Weights of a small GPT-style language model, trained from scratch on English Wikipedia: a variant of Muon for these matrices.
MLP neurons of a small language model. Each row is named by its layer, matrix (up: input weights; down: output weights) and neuron, and shows model dimensions 0-127. Each number is 128 + 32 x the weight over its row's rms, rounded and kept within 0 to 255. Numbers have three digits each.
Before each neuron's rows, "fires in" lists the words (lower case) most often at its 100 highest values on Wikipedia text that the model never trained on. A number after a token or word is its count.

fires in: "which" 83, "who" 12, "that" 5
L2.up1054:168139189141144149155083141195156134083120130118073115140131130091121129139168111130078123100097150109123159134180103118090081109130102139081182110101117115143118140135120129184078141079063133108076124193129161154170137121111098144117147171133162085164160154150095129129098104166067091065198137172211135170104156172120153149084153109194155072158149162191121150131163171137079182147131
L2.down1054:183124086112100124089167159151157129115094106127098140109115202092175121067118116161155126136110138089162121107116129123171105154087114126149184094064142103128109158147138154116059116107127125114143160189060104107129108107166100154144159144103112101138145095082138101144079123101056088085167129152076137082128199096122115087122135163140103120205166143184174131162166120144142126148115

fires in: "4" 52, "1994" 7, "2014" 6
L4.up991:111155172164140167077131112127065153122117136117090051129098066081145142062113189097118120145131096165130078144197124148090135137075126133114111141131073152099145120086106146130141123120170094201162166155089116116121085152095108180149087160106172064130119156171150113116152093103089161116077111138091109150113145163146163148131084161127168148060122136129153125210107086166114136172078
L4.down991:120136174130131188121132084157085171148080150146122073134132135111157155081109190130112145162145106143151128132113147167120133142088092116100149092125151120143158107146146081109121123098166138181137085164109138165116077141116170126124099174122103108119086169127136113098126182113090205114111161100076138144125123140187162153142121095150124141085088087071110173132142101154103164211144

fires in: "where" 37, "which" 15, "time" 8, "while" 7, "because" 5, "when" 5
L2.up1240:131122113141184105170051197192131088130175107117107105106115119117173126123184054106130115146103141132113089072157130227110134139110131180141152138224108155153179155108129158142191166145140116095144109111171126143167103139126139164134152106115130115163097163120141097158165151120058160137210164094130170105114066151102161092164097119103155130134148128083140170146081095122134097146090
L2.down1240:129096117124143157139136164127140165088184070188076115116102127156089110135161167165122111173159128147162118053129129106136098112157156118187114111117117148145052206143092172110090108155150116128135147116111088168196111215124138165103111112149115114166070129141175201087196103090131180096180155092143121071095137136119170115089104053201191145185138150136119067125157144147133072107139

fires in: "such" 16, "it" 13, "that" 12, "which" 11, "this" 7
L4.up1067:150113123129204128109082159124165145044123088105113140161137108115110078135149096130095144139107174050103150107165123119123112183184110114151173092146090127119121112128109117127149125200127148121111152165131094177123109168108109124108170057099105145118147136173136098086150145150127162112156186118122103121139112145156129078126109049150163180131163144109153150146154089189137145135153
L4.down1067:144127125116149102118134220145123166108127144168153065098102115133108055147159059143170145104126155088162170132110111082137124145152112150142142101164143108168093107133122116142143128137097146092134151108168156119147153133096125175078129147100106174155130081133137140105177129091096146082124178117122100048124140146096113089131171055187194112174115158092171154189177144074179107158102

fires in: "of" 66, "upon" 8, "for" 7, "to" 6
L4.up458:186126099076141182168112141148141121144138157154114140079132108128114140101086134126174087077118141164149146118127145095123149056119163150147084111145079132136170138143110125086101116117155109134146135126136116241112121129144144137067185120168171068124091160158127172150145137122141184145118145174102150139193098156126112138122120075112171112140100071143050199081111123203092143130129
L4.down458:175180063096144134162151153200152157108146191140124144138146111220099136152098130153088079148101123149109143124093118130185109076156069126140177085172127184152139181121082163091168111131135081121084132077119091141124115141110169086149145113099100057104096096114131121151125197120163116150131105133098160180094115102103154141093095157142165212116077126131126095138147110175086062134149

fires in: "to" 24, "can" 15, "cannot" 9, "an" 9, "not" 6, "fiamme" 4
L6.up849:100143129137129093147109148098134152153079093153135140146128129100063161120137186125139120157152090152124119191181176102203102162122079084120155122147082115133163170184070141131106125120112103125040124091127086168119100142151163163168125080100158155140150102132122125136065133084130110171113171150113122131128158068081137186073167111124135139132156096116082141112079075126142108130129
L6.down849:160125076119128144141117140080093106151130127118186155101132142080138131095153132090184163172099145163055051125128141051141138076129104114109129181162048107123151127103105135091151052119138175137129141108143137126145138111163157089116114151112141107135126093119136135130141113089142082093138166113152141076128222104148110158144117107173148122136108080120120117129127150159084134138082

fires in: "to" 40, "can" 20, "could" 6
L2.up368:157085175120168137094199139081149151154131169142103193157145087157096128193172164081035110156096129170145177087105139131140104159163110109103117123175086139102162111121060085113153050121115182091105118104179115115100124144071172090138134147147097110090094091057149191094093091123101147168197103144067139149172081110163083156076088118134096116162096159158138130115099091114107112061138
L2.down368:143154108138165111078207109072101101079120121154098170123073135086095132189189113079127132132094090142145147111113126154117142135179102067112139113153123114160154131135111101102139086135126138169118119137153108103137111169159127154104096165136131127060158132085214105129076166082100115157094124104127142137169128069133115135123188101134090073109188135149144122145123167133140129113123

fires in: "has" 28, "with" 22, "have" 16, "to" 5, "making" 4, "had" 4
L2.up447:065126150086168091120162145121140164108132083167103163153124113163111102149128109180129146094150151146109118089107118187099123152128121074130108138161100210084189091134105137130092071105135100145093141112143145114066110121122095124085083108114147120163164166093104133124187156110143148157120098144151100127152105115063094086173112141102154107136173184163077148069137103168122112132159
L2.down447:159158129131122088219109109124098155123099127166134150127152133159113158166127088109110180164159141148155181145158090103104203099100121115183075160126151132086173115147169107168139104117126104148143141136145152165157146129159116078123107115080144200131154088090179104104164136113161150103098168171137124153144129144072138056119136000130114127166148162137129135168136137110209142146098

fires in: "born" 13, "of" 12, "granted" 9, "upon" 8, "after" 7, "his" 6
L4.up392:088135149140081114128180183115123164184138102150106110093079150074152137149104176107109097123143077142163130168074181115144079150143113120146132126129121111110168064210088139146212109155072093115142117120145166162069147151099188195160153105047109118116123113124167156144111131160141163147108059112148108102130106108073134121107169095159152134151121133136177099097106139206139131076092
L4.down392:075170179118191131139074058129179125143171146097129124082111114089118137114124131106131149113086140108123152175120136144139078074086080137126077151137139150138161131097125159099100117119128110142169126081172123111144152101087140092153163116150157091131133128141126095103155127105095113221113156066151139060097138190094112087111181159121148137136087147098136179129134059109081134142116

fires in: "as" 40, "that" 13, "which" 4
L6.up1003:141120152109085078142161059124122159125130100143102136133100101127130119122156118118129106121076105133071120120128084132133127118179150091102142125091100189175089177111161089123123117157083084120113143109105077159126073110188080146141173086043110127145114134177186128087139160094105131086235130139107124090171121162053121133166166105136131084174161139115076116210147150109155101132096
L6.down1003:095115118157105076087131150144145060193114112152114164109118087146148109150192151090090179178151127140087114154197190157108129119139186097142176118104131074132119161152139101138093137147082122162158137133135142124186116101123202103147139152143179120147091143116172138144094162067104088126130128137140163117109176143076168171138119099112160116181161169095092160173120060108125078148221